Part of a small language model's weights: 7 heads of 64 (1 for keys and values).
MLP neurons of a small language model. Each row is named by its layer, matrix (down: output weights) and neuron, and shows model dimensions 128-383. Each number is 500 + 25 x the weight over its row's rms, rounded and kept within 0 to 999. Numbers have three digits each.
After each neuron's rows, "raises" lists the tokens whose logits its output raises most directly, leaving later layers aside.

L7.down1066:489502496532537527460476462522518476517500529474492492507501485519484546500504480469521469515548454508496527524536485459481470495495522484500477488495527515472523523561523507501486439520511526532471479521486538477469458538456484482509494492469547497556494491477506448499529478486496519508504491484459463499486493491504552510530517492430534494516516509514516505479502532470496486477501492504485446530526489529534527485498536484501496486469497506496477489479476473466500497504474499457503494533512471455483488488504475547528490533484504509477529473484506529455518516508519477530511478517451490477519487484527527514440491477521500514473545503485501482443488500544517501465526505544503546526443475478515525491501491504501539474491527517476465514530518550495494478473479500
raises: "which ", "whose ", "where ", "whom ", "who "

L8.down107:511479510518514452504525493524479497519507511474498537557457493479496485519490453527523506532498531506515509511484520496502452482468521522520509510460484500557508512511504473500465493554507501481484538459480457483474484512533513490509539446480516508489541471462487481495500504515560483497494517520498468507535513479542533501495505507457497516479543513502523592533477513491457490488567533526516538472465484504527515475525498475537518530466547524543509510467440469477501514566456530510476520526533478501527535486455488485502465481478527501513477496506476479523497528466485462518483504512503496522498467484494513506508468476499499507520512455459525521493506490456515446517516497520520501481520503540521513509439501489496517477526497475481509477500497521513512555472475477
raises: "times", "November ", "times ", "October ", "June "

L7.down649:524534517520523515458513479514527508492489475485487469468524510541475494502545475466537524507526495500492459476504498509518504533492514470508526506478520491526491478497487479458532511487491520469509489539478498524487515472504472490542486486539529560448536477529508507486534496503507440512451455510486509490528528517495535487498485522479440515534516495458498516500497485502519495515548480499443512512546484480464538474496493462560487532487480507476502518505502507478514554470471481515452512448507499517542500487505488503526485526494524478480525502530471525473465486508540460491471483525489498521537528514493468496481526531483443487497510506538472480472534498468483481461504478477507507507486511478460542469535556475521517491496519491516479451508501510470462465526477529
raises: "they ", "their ", "what ", "They ", "enough "

L3.down1649:514499469495498526527495470524463474511505468460442477512511462471556522477491490510510525530491496527520526500494507573496563456498519494468501508484483486520486459459484484496450456498511506509504495492529503530483489545515519453476498522526489491500510523559530524510509479472486522486499524481500505527530487491495494501510500516491498500509547524493501503499508496466521539496490562520510470547562533513494494517484524553508550513503523473476474494509535495514521558508479520516509469467470527510512550491505472520480519536562538468488481500480483524503488454520538514460471536527473474481542515505513468486469469542513490511465513537455506524498540543505514534481532532498482465506491537502537465472537510494519510542436516524502492462515514485524497496546515502
raises: "to ", "for ", "towards ", "from ", "and "

L7.down167:533440549504526528540495511537487498479461550478482504502496484480486496542512520477498479526452503489480477538459518527500498440535471504503514480503454485533491492531497506452510530475518455520466552512455459476526534497487503455554534547507504500520500491494479437512513513493520511431445552518492490467496503470565509492492540510495507493489533491517507500493509503499488490488463496532503521446487480519488520463513519455499465503470480470528512517503490545526507529479495503492500480500529497517487484520483519474448499499524536492496518504503543511520464523521493507527420477519488484473532483505466450467521491528538547522523504513531494500516537517541500518487517437501493521491512502537523478515443538465489495471484513532442497504466498489502506538484491559
raises: "by", "election", "year", "ck", "elections "

L7.down896:455509512479514519510507501527495489501454535533495480495517509521477548497474498501494503495453519476504536503445512464488492494502466513519524452517483475525524528511484474496509528533483465490524493561526482534479514501495485529511520511482510494522496557535494463533512475531547490537518519501468501506518473537514501511464505476505453557503491497532508507502464499511466500497524505512560518501465503500521471435534501474482468503489462495456519481514447461465448521519511531512451510492508452497512535497499495487529524477471493533533469440523459477438471505475501479496471479515489516478534487491519472512514483500490507549514485530450528523544493493537492510487502463520515501466510547513528507490510488509517485455475518512492496464518521511506488502560513491
raises: "times ", "for ", "times", "at ", "ending "

L8.down715:518492509518503512484521481524516541467475512498516475500523595499488501545591508496509500475461468550492463522488506498501466522508494463491502496482510510537522467514518512503459522483448495472503546504496551546494514500526496526551472495493498547503499500493467519513500513511473512519444553480456536468489492515502539483491476474464512477516502501523565479540508469524503508542515503499523484537502528519509499484533498507495475450482484466486532479501456522484474551493473508524493464451497463483536500495460520472486472518482497521510521510484508458495494467520487492511521494535500466547532480514473473495506486506527471508503507525522540534491477499494498500482507479500531485519474504482490507500520453506492489549495499544514531511501456512510471506497546504
raises: "the ", "against ", "on ", "to ", "for "

L7.down702:535514501486519507519506513493524503532523494512532512480524511500530470491517516476471502521493474511459485456469484490496399518557472508488489540494508468487550516460503460536540479472487476498528552523533466499542524515528550504515506495490485469498512473468535492520513507484516490496493507488522522494501481494535473500486474537520471484522527505529498509526516523558531520494570548510495506518487467493489485484541500476510491545527505517503507489527522521509476533536493511510537492505500535505491443456515508484513513487460478492486492540495507497510475471492502503489454543500498432523452518496454510464493506493469492493513464500511510515535504525473502464501527509462530549488475492457483536464535516486500545501485492516550463512536458482508535452514504484
raises: "other ", "others ", "others", "other", "remaining "

L7.down1241:519531508483506453480527496491473516535490492524494473482526482449513496535497538518479487557506455509453502487513522539525456512491524498451476474497499477481513508465493518466504532518498478501484493485487478544505518537535547494545508502488506475474505470534519504497519466500500520547521532450555521484514528445526532527529500493488502514520534495523484447493499492514509472504507517491475529552442493445498515465538498513494531485525500496469482491489486480504443503474513515468494480456481536484494505468492528500498512491509492461506543495484484489508504481511518507476491536464497484486510532516524522521507516483529512500496463466498534482519509478502512490494483507474463484573489495491496490495499524501499514530506498501476478524500443492474538545475549443
raises: "others", "others ", "away ", "all ", "off "

L8.down1430:489467509517510473528521506535532490470495542525479517457522500489467535498517503531494513494482540516501548502472454528474280506512477474527512489493502512493532504506463483509474492483448497463428510511498489518457474508521510491500471480484483522482519491481533532479502516511520475485501479505513468490484503524505479523507536526502480510476517484543504509481474506503462537533505489502482480435480513495515464484496527485523484517465485487502494503542510541494506527515503471512503531502515487525482496499493494504510508510488547529490520504465489512525522461494519504528492495503504544547521492511476501524511531494529499517538527505526518510522493462508498472505517493497521488503507473484538517510497495497488502486494520486473476478480477505494524469512483504
raises: "199", "194", "198", "197", "200"

L8.down950:496471507517507502496549466542491520504529475486512468505508467483516498505498511492519519485519513523457520500525509426487313468494539500490491525481516488496528515510437484498468563517495529494495515519485485521498506502504504512562460495520499499471487499482487519494558528438500554470482513475490526502450544477507483517489500507512521528491500514527486487501485496546544439548497519527495486460511463501501478515476499497520487533487494486461505506450493507529473537518504534509519493497489496455548514491460504481488494530528496500485489496512518491525468479478495494474464514532482488487477552508450493473483502516499509492485506498506525516499537529510499485494508505543504458533525505494486490489522478469522490484486509556484498493533505509515540528494450501
raises: "all ", "both ", "of ", "primarily ", "becoming "

L8.down1170:512527526491482495467466490506478529512459473503489493523540514485506492518467494446452504472482497513530486467465517534558504477487497497489478487480529499467470541476507486475527518482505490506550472478484539471499514504545550502515513508510516486482506511538484507476521485495524535473490483510468472506511537502477506535509547521485521568466477509482470477508469526531513515456470502501496492467487504498534545496471542527431499453494513493531490496545534493510469471534511525496516491483494523477494505434484503524539515513489516506486496462457532495490510492473515493525522483457492516533470527506508483499527541526512527525490486484546474514482516545476506497503515465497533509501474468547475494504413513491494497491475560482487470511491504510449529510481503535
raises: "00 ", "08 ", "03 ", "03", "06 "

L7.down733:491474452493509496492492507473523452488496463499464529542482496523507507471528510482537485481509515470514509483482506514498536487486505468467490479477504507521514507489520486476526481517476502506550526529502510490506507483531497487534539477481514485506529526515523480509491503478498453482474496513460527484517506475480527515511484461468500527502499519501513516475503511516529492445469535523481475503526467543477505489466541518462512489538491425470487509516561480477490509512483500471548488505488488473521465479480486468480480507480497509485560488491486536448497514501505472536500481488452468512524493509481511507458509506481532479498478529518479512503447473507489489523485459487504554541519466480484517472528507517506538520507508487523514510510534512483491476502544470
raises: "they ", "us ", "whom ", "private ", "where "

L7.down1165:522468482536505501531530523501505475462478492491517470491476503494508491514503543500520535498456487538494512459501471488447468536486474524499485503522526518518514498474536431480511474478509474540516537524480491508479477489477523441498518499515489558501477526542516481514450525506502534508495539443488491511502532471548466465500487549500485547468498507531531500512514468490453487493524450506488495488487491531528501521473504530533475469494524490500493459504514498541456527515475490509513499493494519480508528506457458495490467518475527539521501525495491438549436451481508499503461517485499491539529524526489490528491514516491520468480476518491477529487464534488498499560525535511519475504508553487538547485515499509489502487496531530533480499545537450510507530489521485
raises: "of ", "of", "days ", "about ", "dated "

L7.down1698:518505482524535489507512524522517490517455546494469482457516503521524514486486513557498496536528512476473479501520472478497442495510489521473491534498524538540515467456516533471496474492522501484545433482429481539503467506486444518525474496545498507479500490496510475491482471504504477555496481514544493502505500485483524525492521524506465481483513479499504506513516477493479519499477489527522489514498497483498535488448477497482495462497507517529449521519518552474517544459497511482495448487491479466502484537475505469547497488529540534459503504499505466482494515514521473520462508469473493492524535527561463473476503478482525485508491526451471505529477529516480477511523499506529497484531504538490464481501495480509552515489477490509546506481533510511491529509531502
raises: "rights", "rights ", "safety", "ability ", "right "

L8.down1778:472484498467496487559484478485512508479496500483514488489512486495514524486454479501432500489516542513503422530493452513465479460464492502478522514520508521513563470507482501479462528524512491483493489497493521517480536524524507513524495509498508502544468493491514506491511532487537465540475486484502488503534461504540532501527487501533443554501494517537514521514510490538454517532479504506509543552538467474536471506466493528501474464494474489492529467457525480539465538457463517523545514508560499469493567524491458447508460529492519502513517466523563487479516518495521522477473452507496514484497514493484457491473498505483544510502512486526488538525480487481527509524497512487526505515498495516479529456559457500488513538502489502492485513519535471511510478504500495
raises: "from ", "between ", "From ", "c", "166"

L8.down495:494521519507527529528509491491490508493485476482516481476497506482523459494463517486540506470452484521494458553507501522464532486482479501451537490452485527485505482534523494512511517506484457513449461452490497463529557484553498506531473503505505488515490513443492491475505500486502520538473519505480516499502480497486513483482467527486509505478514507516537465525458489512512436476493489490535507502469478487515483496479485495536524468483469478523549513476523486546495541499474462512501487486518466470523516492485460519507490506478506512488449499490514478505501498510477550447453527472513513502511506524474494524516485502531524535490486486498504536521529513522483536503537524510469529500465441536508537480520523481534446508490498524476469496512521493497508484520507450
raises: "of ", "of", "de ", "des ", "della "

L7.down1639:508506475517498532504528501520500497520509497493487499505495504480491505469516501474537529481507518451482461488455494530453335542498499477530506515472513540537539531554492509504527529507483510493567552524519473521511474511506492535543506525525456547486511490498486501548499521475485523520495510468505510495498457520517527504495515511513485480524517490487519480517471502516512516563511496504490478514500498462480495493558498530531509504478482522471517512492511492500475571515477519522517467481506514478504476516510499510497504520495491524489484553503449469502474495512522464477493493498490510534530488500493538438516514490503480478510482494481466506510475513501444514448471470518545563506542521518487468513474493480499495500472536522514476521498531531506483504498507453
raises: "the ", "they ", "at ", "some ", "to "

L8.down1421:504468499483513539486524507510515545490490557486485485490556499486496476531538499478535478527457502498527500506506444473532473523530450483439494554501497513521520539478464474504524498493492480516481503531476540456513507465495552498528477486498531509489475500489543522542504523558492511487547505508504464485493519517533486485468501572460533489487523521505514481527493507493484465483507480474468527501475494503546487467478486509504460487498486484496505440497517474535535533498502513471469521477484509490532490484465517490532474505517531460500502484491516492466472495506492524488492514477477485469543482498503526499536443503563461520489499491513529502482531476473470523481507504524533483503527499535543493509453556474510505460495492529540525475515531475492525538498516511
raises: "of ", "ing", "ering ", "time ", "ably "

L7.down1377:514485527527500519482581512495458522511485491498523537490511498505463502514501514540450551505513524480507505489534504490500435498500522493493474512527530537532478520538463504509518531493493505461504477533557525486499487488503490490517490524467543513452525535513503494539549514518488471457488498486462485501476550503518513504535497501529540436494527512532458509530492476517514484491507486502507478564502494525474492508518486475477459527492556499540486503488486516465518530467478504485545497494485515529507488485481519519512499497526517458529546506487445474490503519452498556510487532471463496500526558482483473481552483461548489513518496508506492472508470520520531490515474531455501469549513526533479490492508561486519520493507495534484507476513544535530525510534525438
raises: "all ", "well ", "serve ", "represent ", "both "

L8.down254:489525480510506486505500515474490492506526504504464517490493482518472505492485516529522497506506493468505496499508489500477204512519509464488508480502499479508535495484501481514516472508495488469470508492498496514484473508517485506504521482506506518500515502506500539502510503486523511489514514521504490504500513483514480471482473512493507524499510489527504507532498472464523499491521506493517485500468492535479488478483473513513500510481506493503474508518499531515516505505523478489497472516495484492504528493482485513524477476523501529485483487505522501478484481499511501483494539510482488477484525511508501512509505493529505528498493509482513473508481485494514517495496564507479520502525487469529488531523503516513535497495521510478476502497469490504486519537489486
raises: "| ", "- ", "(", "|", "are "

L7.down1552:495512506494510476519490501500525534511496490514515534564484507552485517538528488500485488485482536486526486512498504494507527471487485517500563475512490524505518485474533516483448474482507506514469497479489490503527526517519456514501506509481497522481542488454539526513536510501532496496508504516524510457533500461504529507548534500496495494522521523500506557497493481520500490522500487528513450491507531536516532518494481548494489463448509481508512536520476494493497474490500541465477505494457488499520482521509501502444452561516482494511466503445476490461530519538500454452496500480468482494479468482537515471498506548487494535491531512461522506536450469513446493495480498518500442470491437482494523480478510523506491493526478497520493502492549508543515470497519535
raises: "ts", "ts ", "ths ", "d ", "t "

L7.down1324:476478508508474530498516507539508455497503532520480511478499492503487444534502500495511548510542516514519543487504508512539425490496495547516445557510507494475506540537478474470483487498484522505447532488525495561514517519468503500501509498515511464496499463517445508512518480495467555504517517486466481506497430479534465499501543493516536525513480526508518504469521510531521530524539483468470515461455457526464516535499491494509486549475497529515459533508481507519505460523507486506524509496501503516511491533504539500487544479490530533487495476544519496484470473482459517500505505485526547553482534524549479508479496486522525488463483488476512546479538526444463519546489492547520496508498511479541506475477529541499506486454490475514507485471551494502487516461480488
raises: "time", "time ", "age ", "age", "times"

L8.down32:509526491493533496505514495487477502514486479492474488506481481501526454487486511487514479461470505528493487487449476509485442542479530495495499531504441495512486493571500477490540459549498448510564512523542504503484530498496493487567503458531500467515474531488481505528482563448487498508440502531506506465504517527490513505488482461465519479516488489496507459509486503494496502564484499515503507509512486489479505518505521517503488491465449480499531525475499506519492542472508456509478453496508487489472462481501517490503485475487510517513501545537551461504501504520500549494458535476478522566506487550486501483498504469480552478475524528529483495513476499513542496514529470488504518514529504504523449483512482512509520544464513518456505485497468464525464507495469528
raises: "the ", "to ", "of ", "a ", "("

L7.down951:480465558510457509497498510524480501480511531540503521493491499537495504532485491543487503462461524526453503484515513473485493504458489437480454464531502493526519451538506510508499534522559513493467550446476545437446527494487523533535501545488491504463521457472479514497469497500475488520538476509470491541492484501547531509496478491534472478463575464452532509523522465525505488448537514490506536520465487473469529497526511488556538485484539493553548495477499499532491539507462507501507478456505551480512471470481516463519463499491515506476472502527488452513506515509506525485473482513521477501513517502458514522498523472503482479483489494528483521492480500466470458535527470486498506511553497513495540487458498506517479458457503515501510513467513469507480476485498460
raises: "total", "addition", "October", "September", "December"

L7.down1745:495449531453481499518504504508507468480521499471489510517473484476460451530526500463484518466540494525502474512530440493561501478506488522472505483477488499516476494533532480464529485487484498477467472485500504502492517461499502485514537497520428526474484539479505496501485527518530489508454523494475491513489492519515502507493437539507502517497464531492534513463507574481541551534494535513513468455492476495496511511498433554507469522461505495523503504447509500468503471531470520495465518503478496468539472488508520511482467565554445481476500493501477453499464504493512433502528493541487499547502509512506489504478534530512505514547486482525510504502510524527523477484485498445499475506510513469488491514497493517508463481516521498496473493496522492506489500480514521
raises: "t ", "m ", "ts", "ms", "n "

L7.down1540:470498521452504503478481536522491446513479483530466472518495481491544538522467518517530507534467524491495501491476517503500553464503485474467528480481552497487539524516487498468516497532496476531468534522541509475486558514487524501506467463513524513535517533483537484482493499484478525496513516508481453472512515508502472498518491469517476492527513497489492448494540490537503510473497484494516494548480501476529470471518517488488498461514489527533516525501493464525465518504510542501494457522534491491525499533481507524510518550482509536497479505463464511442467475510471512528494500500471529428488499480507526501476473486466490484531501524493507505520461513529509545451464489485496445533495452480539524483509575490513527547485501502508500509527481527478522471533524499
raises: "known ", "called ", "like ", "associated ", "titled "

L8.down1222:521482505486480500473522505522497477533477529512466513504511512539524527501516461509476479489490520474484546530469513511475343482490450517487527482500540515482477480495490499482477470505448496486502493477484540480470485475490511530486491514515534502512489499503519505454516537497476515531497505499515428505530514516511499490487498484446492522521514520513497486514475525496488474479501457513521472543478505527525523503490504497523467484484525515510490486498491523483499482514499494549543497488510499464489549542503490495485488514498494532492498488499507500474478478499509491504491523497502484482470495501513540521552523476493475549502460530528524513501491478518512509528509529491493435449502456485521493512483516514512498497517516486519550468468504490534497511539420492
raises: "202", "201", "200", "198", "|---|---|---|"

L7.down1274:525551512494504501505546497475499486468482468479483510547485516517506512492515530508521465533548535522486539507521504577517383488523501482526512509472502504538468485488539516528516467475541535509544469481482490467522522510488480510512462523514451498501470487494466536466491500478504512496487518494461512495544528503509494518511491496459502494492509506490522516513526470481540506502560478528486520446497502496507534500470485553491478514492450472524498504507523558515508490483504531506523494498508500495512546520521506528476485478525504532523527480493550520512507488501466472443528490495537498515514463500508476511517555515553489438495513488517481489477507504514504528604496542497517493514478517475521521520556491486491476540489528501511538496474519518490474445494490518
raises: "7", "6", "28", "4", "31"

L7.down1460:473516523494487521504529516459497512535482488536568486545532516499489507495456465456505487479535497470463532546521486535487484476487461481480503510552513503532512504450495530494532503496488514479545504563452487488505473537495477491495499470508504544494463516469458486485471500507498544479477485475546515464492521474547494483475491546505463523545489510505502522497500476453529448554503495513511517469527471486500547515523503471480509486554496524519499511552512525554485497463485480553504513514483471472467475523467485502480495513477526475444510495543491523536481513499514459499502508526513487466502523487517468488528543515482522493548455514486494475550479518511468449497472508478467488531500508523541503466480508505524478507502538491501511524494574533434526539513486504
raises: "ably ", "ation ", "ated ", "ation", "ations"

L3.down733:522469487473478493496456511540531510537505485513446487471497484487533470520542487486511514493487513493492497528532516496494383481507511532488497470504458473520542537444493520491494508533506487505460502467490531525495475509499483475464471490505488546538516511465493489579494501501478527490497571503505485514499499470508463543473463533545484496498530500525482511535505566500524506527528513522500482528447511521515512511455478484501527516453476480491471483471515503479500502514524529513530520490509545500505504511473512534496506500516501494486528504494494524512522481492516516483511515512546483511516481536484523473467486481507523469532525521473480461472558481506515466507554512471504486530500530498515477539521480482495511522466516524517518489505484461521497495506485492
raises: "| ", "/ ", "(", "& ", "– "

L7.down86:490534496478471488468488520530510457531473479541475448497490476494533468482482464489482471497484535495514482459423494480504576469554525520491490495494520525512491489489478461530531531491482501480478468459527526502503547511510491492511563462511502504523466485489451514487509517532483521497535479511513498516502552538471496448501504529514494507448502514461463470515532497492504508491506489475499530469505480500547497514473514488501522501522461492493522531488525508524487486536476494513526477535519494486500494501494494500553516483473496514516474477470537480465484508473491565497529510466504553498450502487487511477486488478507495504491466536514511510514510516524539569518500516445501530498514519489508434563520525491530490493511510519514514547495496507483477522520465493
raises: "(", "(\"", "(+", "(/", "(−"

L8.down1141:501537483476491495504529500467470535507494481505472484498467555527477468512509515461520490475493539527503502491481504504511513531487550493468478510487456484513531507492512493502483467516514494463522453516490477507487513518536469516509503525503474484520491498489539473504522476484521543491511489456537477487524491500513544487489467507530496511521489498515516518476464476481551552475517528498486503511489500507520485485544554498502522510496482486496517480505476492497474455512506449538492482521507532542495474469508510483499494472492455516474529505487434465482438528491527483513494451489484472503457483479493503491485493489487461474511493525457490516507436481465520524514493477467509488509473481498488487461528522495506518510556452495505465448533441486526491480510540478
raises: "others", "others ", "air ", "po", "rest "

L8.down832:528471529498555482490515495506528528493531517475500537532484508507490476510479474524524484524475525534533469489495491444503468460486488521503517492509472501521471490478516476490485477496505509483511476455486482500471525498494499467533506509500488476472454517459548491528482502492492516487504501513521493480508478475502437544516464484450507508500502568507501518548504499538497521513537493513483477506481483491523503493514492506459515444475497514505546515491482479439473509498456524521457522504498501499497506513487532511499492515503477517534493488485515521423526500513523506521512516523496459556481486493471516500533485529511481496516529496502536503494482462532502501503479486500506492477540518472443536533495495536529492555549531497525472524498540494495499485487465521
raises: "ted", "t ", "ts", "ts ", "ze "

L7.down327:500446443520530531508483466516498501479487501539442492473508499506505457529519534487540529542485519546559531490532501532486527497499511560487516498514504517521473455493540459490528546496519487487538542529529493544538472497494486501507519498525510464497495466456494499485509534495471520501475506473502505503521509496541486518507512505447517440469539473542510495507471490512495505486526505499521497481488456510548502509493460513509506509491516503515515524479497502516475536448483476480491482496521481503496536505471498508529517520522512478490497521494540504508539505496507554520484485492535502531492555515513491478521515487482537519493477495526506508513528446514535525508557540512508501513474504505499481486510540491492483481475493508461496507525504509480518511468528530
raises: "of", "of ", ":", "to", "only "

L7.down1443:479479458452529486486557479465494524540494516509529541478514479499498445474518537499536511488509513518502521493461541472492527428478458520466464511502487514498526487468511514436526533515488541506483512463472520550516506501460483484548493477514492476483452542498533502479461497468506485501529497519493504494494480509491516552495508484503480549476509518505507481497472509473507503475531452487495476509495459488531478525494465472558503531507525458484573460505485493512472500490472502460452544493537487466502466512492484507580494525595471514492482493525504489512417461506536524478495482511472468512502526493510485519471542541541459515485500517495511499515513481501520469472487534489498494489526520523498533485490489506533451509466510504491516505484517478521546479514475505
raises: "length ", "of ", "capacity ", "speed ", "time "

L8.down572:548477512502462487446500506483503518511469510499539531518492553486491492497537531477460477532509491521459517462478519490491444518460497511529472494520482493525470479512523498514474463494528505526525503482527516529499488451425535525491467509524490510513458486472515491471500561493503494529454474480524491500525566547504500505515497509539497472530484513533493446488510510504506545492512511539534526459486463531537537489490502515490518543513490519494494498517489522527497489501486513571531492532502510514511526526492531498525527472514508509464511508491513474522502502457490530491488545467508477458549509482518505514540502500482535488466490500463447514498456490540503502555545481518479502494518499481521517500479558508498484514500528485486477521532533499507498500512496485
raises: "6", "0", "4", "7", "8"

L7.down1445:472494536515496506484480448500527515494530526527486500517507527465455503475484500503500506494538490508487496488497512455513477490494522533510474509489499469439562525511544483507532508507481499487470510535517484506500501489531524496488514493503511520533486522469552525495509481547489490508466505509503492429477509522522448504493521467504491487490511491561517538517525504505509513455509518486493501530464501476479518530490499484476507483538466516509510535522483492481506462525540513422460518518537502481501486490491505509498515460465490528515522528508459516488492486513481514508523493446499462487512503524493503511480483475512474501539476427520492424529505477482483489500456493495498499473494468531508506502519516505483525468536507513496477538526471483539517503489525500
raises: "other ", "others ", "present ", "latter ", "day "

L7.down6:453487478511491464492535480548476477503506523487461532522486530502492513544457467448499524510490486462509491463473482525512481549490470476511469503470508501495464494479492506493499519529535543503465517509498581506493522492508526486514512465510443516470447534511541516485514519501515501500513505477523512493504542504538484506492497483508512481539503565506464505527490556542513524505480523465500501491494511469508528558507491518527507519486467496517513493491492536471523498518451504506461533474508498513512492517496559496520501549473492518472439493497488503538503488487523501529510515489463474474448520472484487532473482511513563510475485524493502517483496520485504512554493475491524461526461474469474481532518502513512490528497516493530504461463517531465494487483512480
raises: "d ", "nd ", "d", "rd ", "t "

L8.down474:479456479529465486518519532538511487491421532523513544466515489478480496499476488481491495468492499484515532552525500533453465457503499524468490508545484500505490496481530512483474492484492514473512474519463467529476513492443500505480534484512535484501490494532517467481500508536493485555471491486440474510535461502499471486528544557501468538476543496538491511498483473554473486487535485507528527472496482529556499495511514459541527516481498527508503467540502512470524501523509492516505490507519431513513506519477535504515510535493530523478453481513519502443458471468499527520528501464493500507463519498521496515523501522466482495525462506495529495475504527513476517555501510504493508519517531554520501509484518505495496480527535477497531532463494484508534506495468483
raises: "times", "times ", "time ", "time", "000"

L8.down1231:525494469467547503521469516505549470513506489484490520506474517470541509494497490482503488504531482557485553534541503543491449526502473506486506492527539516513532474523515494462506502503509491521541484487507474519474520483467470501505479508520473516524502519464444494534487454467481464476478571501536485470506444506516489510483494530539519498497505505505469487490511508483515508528522498512504493486500509507500448514477511484508480510485500495502447519509496529462500537526489498492477511489522504490503491489462478555520523434496491512512516475512480524437474476485542501512505448544510484492515512488482473489519465484437409468477530526494488520524481507501529470548487486493513456462451506507503590505462500501514458460496515498522528511515505491484493468489498492
raises: "'", "’", "' ", "', ", "′"

L8.down952:514463541484542488500573495475514479509494490471492495505510489465455505511486459480437492492522502513463469497427569511508454511455480551482508494462548548480510528516480559469505488538532490429460535486503486524508476498479477491551502500548522548517511523525497476477495502521500519490485519503509478477478475492533501493521508523516527477502521518501501466505496533518529482515508545473531512523532499489544502451497512467518532493501499485531495474545484551496483473464510451530468502503491524514521475518456520508529518491473537486497497476530551529498487508544488515503495467497489502477553538481520477485522460531497497529492542497485499480507527486457496479511499482512545481461460463533485477481523531487499523484513481492433507500486536453494491532521512497
raises: "year", "world", "years", "election", "month"

L8.down492:512497492469517498509465498494518486467503509479484478498499481530475523523441458496514540493526498523476540486495501528513520526501517494468511509510509462516507419497523500478482502475484494552525515459509518480501493495536517470491458486512516501483483513508463510480482494490500511494534527460541522517474510527520483509495430528501521479522507523494502498516534482477481506498457529520522470496489454504502534505504544528512504468505468472505504501500492514471517540493471476475503495468509535500511483521528532528529543495517518499530538475535473516481507505466568528481483541464502459512528495478480491509463530491515503506468516519549514511474500502503512485514505488450509505418456518464498536553519488507498477521489513496508490484442514490494530448497462493
raises: "ian ", "’", "'", "ian", "ians "

L7.down133:465447477508479465458496470523514457454478491511499542522537525495496552516504518478477495503528492484517475499504552477517455527463529534467519470476538493493487491499503502527489532511490504461493537470493495537482497488490501494510517496505493506480536530461485444470521474514486501492469509484485520499502485487527497500537505557485467514534487479494491491521473499495518525537523510506488548453505484482481487505499501517498498498482536497507491477488465470484491486475488500530450549510463548487492465499499489523488533491478480525462506512510483478474530538491504501537479517473472461506477462525538505493520467483511454505504508507518497485500484516495510493507448491521503492435454465531454514519486486528495480500512499466502528513514548473507498554538484507
raises: "parents ", "family", "own", "birth", "lif"

L7.down352:515503478493533513507521517519488500485520502540516516507495481515489528490496514497499540502505511500488477507505490529510419473500485534501508526487426500533501456505520528494464513506481469539506515537518493521522506517515508471506453458482496472476537511505520522510488463465512504499497491550559468553512495509519507487505486539509489516534476526546472553479475519493475558497493461528481457481483459494474476508492434497476513521473497470464531540511487496498477512482491513494493529489501488514536529484487499496491499491535487511483430506526460492442489509472521498558486496477491519498501489533511502473470546508446486464494491512464497504483495490457505518505540500515531451483515541510528534495516444504522471507523473481485513469557497447541515541514497484
raises: "for ", "lasting ", "representing ", "letter ", "using "

L8.down1326:547500534527515473495495467497469484508503497505526551541509490494486512489476476504535494494541497524455481508463546492475403492476487491512507544496509503531512453502519523546497495513529487521467526497498491493458506492507558489477479497508509492518527485512527467481509495493496506530483461557489481535508507510506509521525519499525517504520490460526524505490490530489531528470508510473494559473496480542499488501457501496527462500518506499526501455534455538524494517490523482487533496497524562526500500492492480490507497468514536497504493468489490514496533478514536494521509466473498445510490509467532477510549521532496513509494500507502494520490503514472518501543481492472528504487528501561486480508438519510493528448476501466559561507501513522502538488506506527
raises: "February", "December", "mid ", "September", "October"

L7.down768:469495476498495499493508497454509488451526473449441473503483493487532519522489495471493517500488459510509472519511500530511514523542484485503497525480545486534499516501477461519474476526475454488512511497553518514498531541491473462538497511521491486516508494478484540527488563529497549494444505499475477495482509508497510510478525511535498484516512510556497504562499541498510515514517541517498507538530513490471528511472541558451499519506537486507477506516478540501509531517512526530474492475518476520500503496468541533497489510513516549450534522490526516502509509505491521502468483466523517471491529496492456502515505476541523489466508536525483501493452523507498496510543530541489506489500513469514463485494483489485535550437519469507484447477479477510470483490514484
raises: "and ", "along ", "who ", "was ", "from "